config = dict(
    num_hidden_layers=8,
    hidden_size=768,
    num_attention_heads=18,
    num_key_value_heads=3,
    head_dim=64,
    intermediate_size=2048,
    vocab_size=48597,
    hidden_act='swiglu',
    norm='rmsnorm',
    norm_place='pre',
    norm_eps=1e-05,
    positions='rope',
    rope_theta=10000.0,
    rope_fraction=1.0,
    qk_norm=True,
    attn_scale=0.125,
    bias='none',
    tie_word_embeddings=False,
    parallel_block=False,
    init='normal',
    init_std_qkv=0.0279,
    init_std_o=0.00697,
    init_std_up=0.0279,
    init_std_down=0.00697,
    init_out_by_depth=True,
    optimizer='muon_variant',
    learning_rate=0.00964,
    lr_mult_up=1.47,
    lr_head=0.00664,
    max_grad_norm=1.0,
    warmup_steps=0,
    schedule='wsd',
    decay_fraction=1.0,
    decay_shape='linear',
    final_lr_fraction=0.0,
    batch_tokens=131072,
    max_seq_len=1024,
    doc_mask=True,
    train_tokens=1112000000,
    max_steps=8484,
    dataset='wikipedia_en',
)
MLP neurons of a small language model. Each row is named by its layer, matrix (gate and up: input weights) and neuron, and shows model dimensions 576-671. Each number is 128 + 24 x the weight over its row's rms, rounded and kept within 0 to 255. A neuron's up and down rows have the sign that makes its largest values positive.
A block is one neuron, or neurons of one layer that tend to fire together. After each block is what it responds to, as a language model described it from the Wikipedia text at the highest values.

L2.gate205 [ 79 135  57 117 148 104 150 155 139 112 105 140  98 122 168  88 116 123  92 145 132 118 176 144 124 127 161 131  86 149  96 153 122 156 118 133 109 156 170 139 125 137 185 100 114 140 138 154 117  93 143  95 125 130 155  97 129 141 140 157 146 133 121 132 113 122 139 117  93 138 176  88 152 118  92 113 131 114 101 127 138 122 159 110 153 163  99 148 142 113  88  94  98 118 140 102]
L2.up205 [114 143 129 133 101 115 129 169 166  88  83 118 144 147 129 139 124 121 104  97  94 102  99  91 132 108 173  90 140 127 102 133 124 146 115 152 147 130  81 121 123 144 145 147 132 148 118 133 105  92 116 108 152 140 127 100 150 144 142 176 154 181 123 144  89 110 149 132 128 130 150 113 142 130 107 154 120 115 127 141 161 162 113 124  91 136  85 128 166 121 131 136  92 154 133 149]
L2.gate208 [126 134 156 127 102 157 130 132 142 124  99 104 114  73 168  89 111  93 126 115 118 105 129 142 127 131 181 124 148 149 135 137  94 165 145 104 104 182 189 108 158 113 141 137 123 136 151 137 119 148 139 130 125 120 148 114 139 121 116 118 107 127 143 111 123 125 132 107 143 147 105  97 137 153 152  88 206 106 128  98 137 114 141 165 163 142 132 105 150 159 115 123 145 129 116 103]
L2.up208 [116 139 128 142 160 124 149 121 148  93 134 122 101 112 128 127 118 139 120 126 180 148 109 118 150 146 151 102 113 131 124 139 124 110 115 136  98 124 154 101 117 132 162 144 111 120  93 150 179 120 101 134 144 145 173 118  99 117 175 108 168 107 121 144 145 151 155 113 144 115 144 117  92 101 117 140 134 172 131 117 102 126  80 111 120 146 146 232 123 181 158 122 133 139 109  63]
L2.gate444 [147 144 149 136  90 136 106 151 140 100 112  87 161  86 141 114 131  66  98 152 129 106 140 117 126 138 123 119 123 151 154 156 179 145 122 147 118 113 182 114 118 197 106 163 146  97  95 134 127 125  99 110 112 159 115  60 126 155 133 179 140 143 112  70  94 139 130 152  79 160 148 151  93 110 149 134 113  96 151 125  92 140 115 152 138 140  82 119 123 128 142 117 122 105 120 100]
L2.up444 [183  92 116 135 107 153 100 145 151 142 125 116 117 135 145  94  97 116  84 129 129 124 150 128 127 110 145 130 165 129 132 144 132 127 170  90 132 134 148 146 125 147 127 123 112 104 126 143 100 134 125  89 112 128 123 111 131 131 143 145 132 163  89 145 114 149 130 123 137 122 184 109 131 101 116 148 145  81 133 108 100 150 102 131 118 154 113  73 140 146 160 124 114  77 139 158]
L2.gate485 [113 103 135  86 102 120 139  94 121 137 170 122 109 121 166 119 134 132 126 166 139 133 148 111 115 135 147 154 100 113 126 151  87 130  83 101 168 102  95 145 157 175  98  98 131 105 108 136 125 142 137 140 110 110 104 152 159 121 141 151 117 158 147 180 128 143 141 105 146  87 149 143 118 145 127 104 142 140  87 131 136 145 146 136 151 164 108 120 110 129 129  86 127 134 116  86]
L2.up485 [112  96  90 155  97 124 172 162 122 140 145 117 127 105 125 110 110 139 140 119 147 139 139 134 101 126 138 130  95 164 131 200 162 143  73 120 191 137 131 125 154 114 103  94 139 137 112 108 103 133 141 102 101 112 156  89  99 106  99 149 111  86 122 114  77  75 149 118 131 111 141 140  96 152 164  95 169 126 117 131 151  92 111 118 116 149 141 129 150 100 138 139 128 151 112  99]
L2.gate505 [143  99 118 112 117 137 131 129 103 123 133 150 151 124 102 114 115 153 101  86  94  99 122 153 167 132 136 129 119 108 137 124 109 159 123 122 153 119 165 148 123 122 109 142 134  90 107 164 122 148 126 161 116 134 124 135  87 154 130 105 147 145  94 153 122 113 134 106  96 140 110 103 166 143 157 123 118 113 132 111 163 112 129 116 124 121 153 114 171 141 140  86 177  96 154  89]
L2.up505 [115 107 110 165  59 163 146 122 121 166 144 161 132 147 121 101  92 175 108  99 129  97 104 116 130 114 141 129 105 150 133 134  94 181 116  82 113 107 148  82 145 155  77 160 158 160 109 172 130 135 130 132 149 135  95 108  95 172 137 129 132 166 109 132 127 113 122 121 124 144 101 151 157 153 131 156  70 167 131 139 119  89 152 131 125 122 125 102 137  95 131 131 182  91 100  94]
L2.gate1117 [ 70 123  92  93 138 124 139 103  90 121 121 141 125 119 111 148  97 128 132 147 107 140 126  95 144 134 116 156 122 133 140 189 110 119 129 135 131 109 164 147 128 154 145 140  98 115 111 117 137 127 107 117 124 115 116 105 127 167 105 108 113 140 149 120 127 113 132 161 132 119 113 112 114 106  92 121 134 133 150 123 132 102  95 116  86 182 116 146 153 147 129 102 108 110 149 113]
L2.up1117 [120 121 144 133 148  69 172  72 133 119 142  61 148 121 120 105 114 121 144 125 122 164 118 136 135 156 133 156 130 148 190 111 120  91 125  65 136 135 132  96 151 156 130 180 144 120 177 113  98 121 169 115 141 130 150 154 115 114  49 104  84 172  29  81 146 147 157  92 132 136 137 163  92  98 156  82 146 128 112 112 140 102 115 157 121 123 111 144 183 108 126 168 177  95 115 141]
L2.gate1263 [166 132 136 153 110  83 133 160 134 118 148 152 116 107 142 130  84 148 128  87 131 143 138 132 141  92 146 133  89 119 114 160 202 111 132  75  81 128 124 137 140 113 120 144 153  77 135  95 115 104 110 100 169 116 114  96 110 147 149 156 137 112 104 146 123 114 132 109 164  99 105 143 120 123 130 126  79 145 157 121 132 165 125  71 163 129 107 126 118 125  93 135 142 122 107 111]
L2.up1263 [161 113 110 160 129 119 163 158 144  78 137 148 123 121 179 161 129 119 128 102 118 145 133 112 150 123 124 140 134  95 164 131 153 144 100  56 113 129  94 146 129 132 140 112 156 145  84 130 106  71  87 128  89 122 130 132 163 133 165 129 133  88 115 169  83  96 124 115 143 112 113 162 173 124 137 150 154 143 136 109 152 121 112  95 143 133 146 115 119 138 117 115  99 183  70 103]
L2.gate1811 [143 122 125 123 155 172  95 127 120 116 146 131 119 121 119 127 125 113 143 129 102 147 148 127 130 167 122 125 118 163  81 136 124 142 136  94 118 153 107 143 133 108  94 137 144 109 134 143 108 132 160 117 107 175 134  96 120 159 172 156 144 133 137 119 132  54 129 136 109 151 119 110  97 162 148 105 127 121 117 100 104 108 146 126 108 171 116  89 134 115 147 119 140 121  98 120]
L2.up1811 [179 147 141  98 142 134 109 152 151  87 137 140 130 139 130  88  85 138 175 145 135 183 155 131  92 157 112 127 124 160 145 148 121 172 162  91 121 117  94 112 147 156 127 173 121 138 121 112 121 109 146 115 109 135 152 144 124 120 110 104 115 132 145 124 135 127  95 133 159 189 106 115 116 168 107 113 129 102  86 141 148 110 159 130 129 194 151  96  94 116 149 111 158 137 126 113]
Table headers and post-subject verbs

L3.gate209 [128 108 130  94 113 129 150 100 109 123 145 108 110 111 115 139 131  99 133 148 116  83 166 165 157 105 112 142  95 108 163 133 107 139 129 172 123 152 141 129 159 131 102 200 125 146 191 100 163 112 119 105 135 138 114 121 161 115 133 140 124 131 152 131 131 135 152 142 162 150 139 117 137 131 134  77 118 119 130 180 139 120 143 176 168  89 134  96 126 165 148  95 147 163 221 118]
L3.up209 [143 128 149 127 155 103 145  77 122 122 116 110 106 174 146 100 112  80 162 131 123 126 123 154 151 136 140 124  81 129 116 106 100 124 105 114  62 147 138 122 110 165  83 105 137 127 128 111 145 116 123 130  78 127 155  99 172  93 117 155  89 153 134 137 106 115 177 127 157 130 109 154 172 103 110  54  82 114 163 118 145 130 141 163 134 127 149 109 135 118 123 125 147 129 163 143]
L3.gate1034 [ 98 126 152 151  74 137 103 107 145 102 129 119 139  89 112 130 100 121 149 167 134 121 164 142 118 161 133 121 118 121 117 120 117 125 150 142 132 219 127 120 155 131 149 129 126 109 107 115 125 121 150 140 115 144 151 134 172  86 131  98 123 101 146 117 116  70 161 105 115 106 154  67 106 170 121 105 158  90 105 127  98 108  97 146 110 162 130 144 116 130 101 131 154 129 131 112]
L3.up1034 [116 156 135 149 125 145  89 118 103 109 149 126 180 149 155 119 111 101 146  91 111 138 126 163 136 124 145 154  81  93 129 121  86 145 171 111 170 124 128 136  95 103 115 109 139 170 160 121 141 126  99 150 148 143 121 134 167 153 122 126 121 135 144 134 125 157 144 135 108  96 125 152 128 135 108 118 164 106 149  81 138 135 121 142 132 103 105 111 175 129 167 127 157 119 105 141]
Possessive apostrophe

L5.gate552 [129 136 141 131 122 117 120 124 116 154 149 130  91 135 125 159 126 102 177 151 121 132 157 108  88 126 107 176 109  98 108 113 109 155  98 125 162 131  86 141 122 124 134 128 153 114  85 165 162 172  89 114  96 130 129 118 189 141  79 152 137 129 120 148 112 142 142 130 101  93 169 147 136 171 104 132 104 130 153 123 147 193 130 106 114 155 139 102 122 164 129 120 101 139 108 142]
L5.up552 [170 130 118  98 115  95 136 147 120 132  96 146  91 122 125 102 128 152 124 123  98 152 143 181 170 146 131 148 132 148 144 170 101 222 145 150 146 114 166 107 139 132  94 124 160 111 166 111 132 160 123  60 120 105 126 134 193 130 155 107 149 145 182 129 100 112 132 116 104 107 128 113 119 127  84 160 139 120 107 167 151 125 136 137 127 145 106 123 126 177 120 100 139 149 139 150]
L5.gate1126 [144 124 168 101 134 163 133 120 130 124 102 139 120 115  99  81 119 123 123 143 122 177 132  95 141 150 141 125 144 127 163  82 113 133 127 150 151 121 149 114 144 123 107 105  97 127 146 118 146  91 129 136 178 156 118 102 144 137 154 164 136 128 144 137 112 161  89 103 145 127 134  98 118 126 124 141 127 133 113 128  85 142  95 134 120 141 124 124 150 128 142 147 130 113 174 152]
L5.up1126 [101 120 120 127 152 143 159 120 111 133 142 130 149 125 166 121 147  96 112 128  95 106  77  81 117 102 124 134 148  94 121 148 135 124 131 143 135 131  96 150 132 113 110 158 148 126 119 129  78 157 150 142 129 160 169 172 176 156 122 138 175 113 120 130 127 119 171 134 115 109  87 121 110 110 141 114 130 108  93 102 129 110 171 104  95 130 123  90 172  99 139 124 180 141 112 134]
L5.gate1300 [154 151 139  74 174 134 132 110  40 120 141 127 126 115 136 138 153 106  88 113 130 139  95  67 124  88 164 108 109 152 129 105 141 109 106 148 139 160 100 138 134 128 146 109 172  88 146 114 106 118 125 165 125 125  97 141 119 163  63 133 127 115 106 175 147 124  66 128 143 110 142 131 124 145 131  92 155 132 159 130 100  77 139 152 140 103 113 124  96  94 141 144 159 132 102 144]
L5.up1300 [161 146  67 166 136 133 151 102 172 152 109 173 148 108 161  94 159 105 164 139 110 141 134 133 100 178 104 109  98 105 129 129 123 118 119  94 113 140 128 149 101 153 111 163  71 154 117 167 154 131  92 139 130 116 171 138 100 133 170 168 110 173  84 112 123 118 165 122 123 125 121 171  77 113 145 119 147 115 120 131 195 168 100 150 128 184 143 105 112 128 108 170 123 135 139 159]
L5.gate1947 [149 168  82 124 143  88 146 117 136 101 131 118 135 143  94 134 129 110 116 131 137 139 107  82 126 131 111 111 119 114 146 110  97 104  89  82  79 122 108 147 162 155 171  69 116 117 150 115 126 185 134 143 180 161 126  99  80  92 158 151 138 126 117 142 117 140 121 116 112 150 149 118 109 161 128 167 119 141 135 139  87 110 109 141 125 120  75 162 144 134 134 127 179 124  87 122]
L5.up1947 [115 151 127 126 137 121  92 104 154  72 125 111 139 157 178 129 124 146 138 152 111  95 102 123 167 164 110 124  97 151 122 168  85 177 101  96 134 100 149  99 159 160 152  87  96 128 143 133 119 104  93 153  69 128 120 132 148 118 108  88 158 146  89 142 127 108 111 121 142 103  91  77 100 115 141 151 150 108 142  95 129 101 100  92 152 120  73 133 151 107 148 120 135 169  94 151]
Possessive apostrophe

L2.gate276 [125 116 147 111 127 118 116 103 124  98  87 145 118 135 122 121 101 160 132 162 167 137 121 139  76 131 133 125  97 156 124 121 102 158 112  81  98 144 167 128 116  91 128  97 117 128 161 132 123 113 110 113 120 120 116 115 128 123 163 115 126 111 127 138 106 171 105  92 139 114 122 130 105 128 125 137 128 101  89 154  75 131 131 136  99 108 154 120 126  92 166 156 104 117 195 123]
L2.up276 [126  88 159 129 100 133  94 117 105 130 140 129 158 118 116 133 166 111 162 130 136 155 136 133 143 144 144 153 155 109 153 100 135 113 135 165 118 134 127 157 160  92 108 139 140 124 155 109 116  84 122  97 158 114 100 107  95 120 144 138 129 120 169 159 133 131 122 162 165 180  97 101 139 143  93 103  98 110 153 130 143 116 166 105 113 129 129 104 202 135 111 158 142 137  90 133]
L2.gate376 [107  91 137 143 108  98  84  87 183 145 173 152 128 133 155 143 165 120 136 108 121 147 101 125 129  93 106 134  90 133 132  91 137  81 147 110 130 127 139 122 129  89 109 116 128 173 127 154 124 112 133 108 165 107 103 114 105 129 134 130 171 189 121 161 124 109 142 116 135 135 105 134 133 132 116 124 101 137 127 143 128 110  86 100 137 136 132 175 144 107 105 144 111 141 128 103]
L2.up376 [161  92 166  88 149 102 142 122 138 126 127 137 147 122 151 125 144  94 162 126 148 142  79  96 113 114 102 101 115 146 186 101  93 141 175 117 147 123 136 132 151 133 135 155 124 102 123 137 141 124 144 144 194 108 134 119 140 114 146 106 114 163 186 151 156 124 100 127 154 155 123 135 119  97  88  98 148 119  96 101  99 113 151 164 110 125 133 171 124  91 156 122 134 140  96 135]
L2.gate389 [118 128 124  99 142 128 141  92 155 128 135 136 143 116 127 121 152 163 127 167 123 120 116 178 156 106 161 146 146 142 116  86 123 101  89 113 119 132 143 154 146 141 176 120 190 104  98  87 147 120 121 142 153 118 168 140 141 120 135 159 106 114 106 139 118 131 113 124 109 132 168  91  93 105 125 139 123 115 118 138 135 145 135 115  92 101 124 161 164 117 111 114 107 147 126 144]
L2.up389 [112 125 103 128 117 175 164 127 120  72 119 109 134 107 144 147 171 139 150  63 175 112 123 154 138 116 158 145 136 124 104  45  86 120 110  89 139 124 107 127 109 121 146 154 160 144 108 127 154 125 124 126 122 125 129 137 111 104 128 135 106 181 114 161 149 132 139  96  91 103 172 114 107 119 112  69 183 105 138 148 116 101 106  99 169 129 124 129 145 130 160 117 111 160 111 127]
L2.gate965 [111 105 101 100 146 163 119 141  99  69 114 124 157 115  88  96 127 164 122  73 156 122 163 108 101 158 110 164 145 138 121 171 104 162 119 145  89 151  91 125 131 120 116 106 123 181 107 146 142  96 136 137 120  89 125  98 128 102 162 115 126 157 126  72 150 132 120 146 139 151 103 137 112  73 140 132 156 157  57 147 134 132 135  93 143 134 136 152 164 125 114 135 134 137 128 118]
L2.up965 [106 138 151 119 142 135 136 155 129 124 146 143 160 106  94 130 119 173 152 133 133 120 135 122  92 117 106 129 101 109 153 153 108 145 111 124  51 148 125 116 113 122 104 178 118 140 152 155 159 126 152 126 142 105 123 129 127  84 125 135 140 153 124 134 159 124 180 134 123 131 106 115 163 106 134 118 133 162 136 129 127 140 159 145 157 127 175 149 169 152 103 121 133 143 144 117]
L2.gate1136 [ 85  87 137 136 104 156 139 138 158 103 133 192 141 126 132 167 120 172 129 105 117 154 138 152 104 127 111 155 159 125  97 117 150 110 105 134 156 147 149 145 149 100 128 130  92 153 116 131 145 107 140  94 103 121 144 136 139 150 147 151 151 123 116 128 114 134 118  79 155 171 138 117 141 181 176 117 125 142 152 176 142 150 104 111 115 159 126 163  95 132 122 125 130 105 112 137]
L2.up1136 [117 107 144  83 110 141 105 115 127 109 121 115 105 167 137 116 125 170 163 111 116 169 101 142 143 134 102 126 135 134 133 121  89 154 125 124 121 118  99 150 105 129 120 149 125 105 127 164 122 116 138 134 132 120  95 124  84 132 167 103 142 116 164 158 110 137 118 129 111 165 124 147 101 138 112 121 105 132 127 131 154 121 107  96 115 149 123 204 103 133 130 107 104 125 126 138]
L2.gate1364 [115 159 102 116 105 156 106  92 143 104 101 128 114 139 134 174 108 163 130 113 100 107 124 164 109  91 116 110 138 121 134 125 103 140 170 137 139 135 179 152 134 145 130 138 142 108 143 135  91 134 143 159 116 151 127 145 150 130 148 182 130 119 151 112 127  94 126 139  94  81 148 109 109 133 144 157 139 117 121 125  84 111  74 165 135 115 142 114 140 131 144 157 114 162 140 128]
L2.up1364 [128  79 131 137  83 138  83 126 119 149 121 124  98 112 139 108 160 163 169 122 156 142 153 153 155 142 117 136 151  92 160 122  86 116  86 150 164 110  83 172 156 137 131 127 114 129 104 130 115 111  81 163 147 111 129 113  81 111 127 118 151 165 139 136 118 172 108 101 100 146 130 129 149 139 109 119 139 140 142 115 131 116 170 112 186 134 109 146 139 131 175 121 100 108 119 131]
L2.gate1507 [189 133 160 105  90 116 111 107 147 145 159 126 166 114 137 154 130 100 138 123  75 127 133  91 138  91 146 156  74 120 146  98 125 138 127 140 103 121 153 169 179 112 131 106 104 110 130 151 148 111 128 123 170 129 141 133 102 123 127 129 143 131 115 144 155 164 133 158  94 137 120 125 119 132 120 175 111  75  99 139 137 147 101 161 200 161 128 170 128 102 131 112 127 128 163 134]
L2.up1507 [159 149  88 131 109 158 116 117 124 107 109 109 162 110 167 152 186 125 129 123 137 138 112 130 121  83 134 140  96 126  89 152 151 128  96 105  74 126 174  97 166 130 123  97 123 114 118 127 129 149  96 115 167 140  67 111 131 156 135 116 109 112 109 102 156 112 118 142 111  97 125 118 138 117 129 128 130 119 147 135 187 111 161 150 112 127 120 114 137 101 115 123 149 105  84 142]
L2.gate1984 [161 106 125 141 126 103 131 178 165 132 132 132 104 127 129 138 120 150 142 116 148  53 135 142 119 147 153 134 157 116 110 156  99  99 139  80 133  92 126 139 112 138 150 138 116  66 113 162 150  99  90 115 143 128 140 134 146 136 129 160 114 137 126 114  94 147 119 135 149 133 146  96 112 122 123 127 138 125 143 129 179 124 103 128 121 170  91 184  92 133  89  88 124 132 154 132]
L2.up1984 [126 113 118 130 153 154 136 115 112 101 159 164 198 119 142 160 155  87 137 158  79 134 115 154 138 140 117 114 114 140 142 102 122 128 125 145 136 150 114 104 144  85  91 153 101 120 140 143 123 117 151 162 162  93 136 133 116 127 176 133 124 144  74 155 132 164 104 101 167 153 143 151  87 112 115 120 120 105 146 140 125 144 154  76  85 113 103 139 144 154 148 125 138 121 123 141]
Possessive apostrophe marker

L5.gate73 [121 125  87 115 132 101 142 133 143 151 155 166 123 152  72 130 159  85  90 109 183 121 191 139 130 130 150 113  86  92 112 103 134 142 113  77 120 108 143 131 111 165 118 139 122 137 129 140  98 154 113 144  98 119 131 108 137 151 160 161 111 146 121  94 151 137 186 149 120 118 126 114 146 136 107 132 123 178  68 135 100 158 122 139 126 154 132 156 129 118 140 147 128 121 159 110]
L5.up73 [152  95 126 139 123 137 136 109 100 124 119 130 156 134 140 116 127 119 115 142  92  96 109  88 107 144 155  96 123 115 118 163 118 132 174 118 133 108 134 137 113 126 137 116 144 109 158 127 122 152 157  83 157  82 138  90 124 157 149 120 170 131 121 107 144  97 152 175 122 109 108 134 143  98 130 122 149 155 104 123 130 119 160 153 103 139 134 115 155 140 126 107 157 108 119 145]
L5.gate234 [136 116 114 132 133 117 140 125 145 130 108 130 124 116 148 127 134 104  94 156  94 115 153 136 112 131 103 152 140 131 132  96 161 102 129 129  85  99  95  96 181 130 114 186 125 104 119 125 113 120 149 133 171 118 127 122 128 169 133 142 117 149 122 137 116 139 135 136 134 135 106 159  99 142 163 152 135 144 162 140 153 138 113 134 107 157 134 139 113 139  72 124 152 154 110  73]
L5.up234 [ 73 154 111 191 134 113 126 130 100 141 106 122 143 151 132 141 120 160 133 112 137 150 127 152 135 133 129 108  90  99 123 121  92 153 137  93 132 117 115 140 134 141 126 125 127 109 129 139 131 174 146  86 135 146 107 126 157 101 149 153 151 142 158 145 133 123 171  80 113 144  97  95 141 150 150 131 107 139 156 144 100 119 172 108 106 133 166 153 115 126 165 120 125 130  90 137]
L5.gate775 [154 176 166 155 138 121 130 137 148 128 131 157 125  66  84 105 113 124 121 158 173 137 116 168 123 137 107 177 164  97 122 152  99 126  95 152 122 111 103 120 157 122 121 112 151  78 140 114 113 131 145 143 149 132 149 110 130 108 101 132  84 112 181  86 105 142 224 125 120 133 116 149 108 135  84 127 115 131  93 152 139 148 165 124 114 144 151 100 136 147 137 106 133 121 122 104]
L5.up775 [126 136 119  95 143 114  99 136 116 175 118 114 104 113 119 114 135  98 155 117 113 127 110 154 119 125 147 143 139 139 166 115 165 136 139 140 124 142 130 132 137 161 138 135 126  95  91 106  96 132 154  96 173 108 107 129 116 100 117 117 163 141 117 130 151 143 134 140 119 132 127 145  74  96 131 141 147 135 117 128 179 122 158 151 135 121 155  97  97  82 109 107 115 121  91  85]
L5.gate1085 [125 138 137  95 168 128 138 137  99 150 130 117 131 101  95 150 122 145 179 148 129 138 138 127 132 156 142 129 171 123 119 190 116 114 147 122 135  86 113 139  84 148 132 161 122 126 124 157 119  86 142 117 123 120 175 113 113 121 183 142 108 106 133 165 165  84 136 108  91 111 138 135 120 155 110 161  99 179 108 116 147 145 157 130 134 100 140  90 167 131  82 117 146 129 101  59]
L5.up1085 [ 95 132 127 137 145  90 156 136 144 177 113 119 128 160 138 119 121 133 150 136 141 115  70 170  84 143 101 134 162 129 104 133  85 116  86  89  85 125 120 136 128 160 112 133 125 170 101 101 123 102 127 119 125 109 106 169 118 109 158 141 128 107 100 125 111 122 147 183 167  92 106 122  86 150 109 139 139 152 147 112 146 133 128 150 112 108 117 174 125 121 133  98 120 137 167 113]
Perfect auxiliary "has/have/had"

L3.gate483 [123  97  97 146 117 142 114  83  98 201 139 127 158 124 112 133 141 147 103 141 141 130 148 123 144 115 138 130 149  86  85 104 151 126 162 152 151 156 114  96 136 179 135 131  89 138 114 131 109 125 155 122 150 124  54 130  93  75 127 111 108  84 133 119 146 163 144 139  69 142 124 114 120 116 129 130 133 130 104 137 144 110 142 165 138 144 174 154 177 159 114 131 115 122 160 112]
L3.up483 [151 126 127 169 121 109 136 118 115  98 143 128 169 140  83 111 135 120 150 126 136 122 150 117 149 127 132  83 136 137 124 143 102 152 130 124 131 138 150 124 140 102 101  78 108 167  95 115 124  79 137 113  94  98 129 140 102 121 159 141 106 190 137 113 143 151 140 128 146 135 128 167 141 136 119 137 171 176 140 106 186 141 107 183 111 119 151 102  97 120 124 153 160 140  81  85]
L3.gate1969 [149 176 136 134  94 111 164  96  99  98 150 146 123 134 139  73  76 125 102  80 140 157 126  97 145 196 146 144 131 145  93 109 138 108 126 128 133 157  97 117 117 132 142 113 149 125 120 131 127 136 150 131 143 146 143  88  60 115 143 171 105 141 136 129 152  97 196 132 117  66 135 121 112 145 164 162 107 146 103 130 103 129 112 110 116 105 154 144 188 140 104  93 121  81 123 168]
L3.up1969 [132  97  86 136 109 125 118 118 125 142 167 142  98  88 169 163 195 116 163 143 115 123 158 159 112 179  93 130 122 136 101 171 151 114 189  94 151  85  94 154 139 136  99  93 127 135 142 155 107 108 153 171 137  94  99 136  83 103 132 149 102 153 126 117 157 122  97 120 148 160  98 116 129 168  97 141 137  93 118 108 175 119 133  96  83 146 141 143 152 114 130 113 129 114 102 102]
Perfect-tense auxiliaries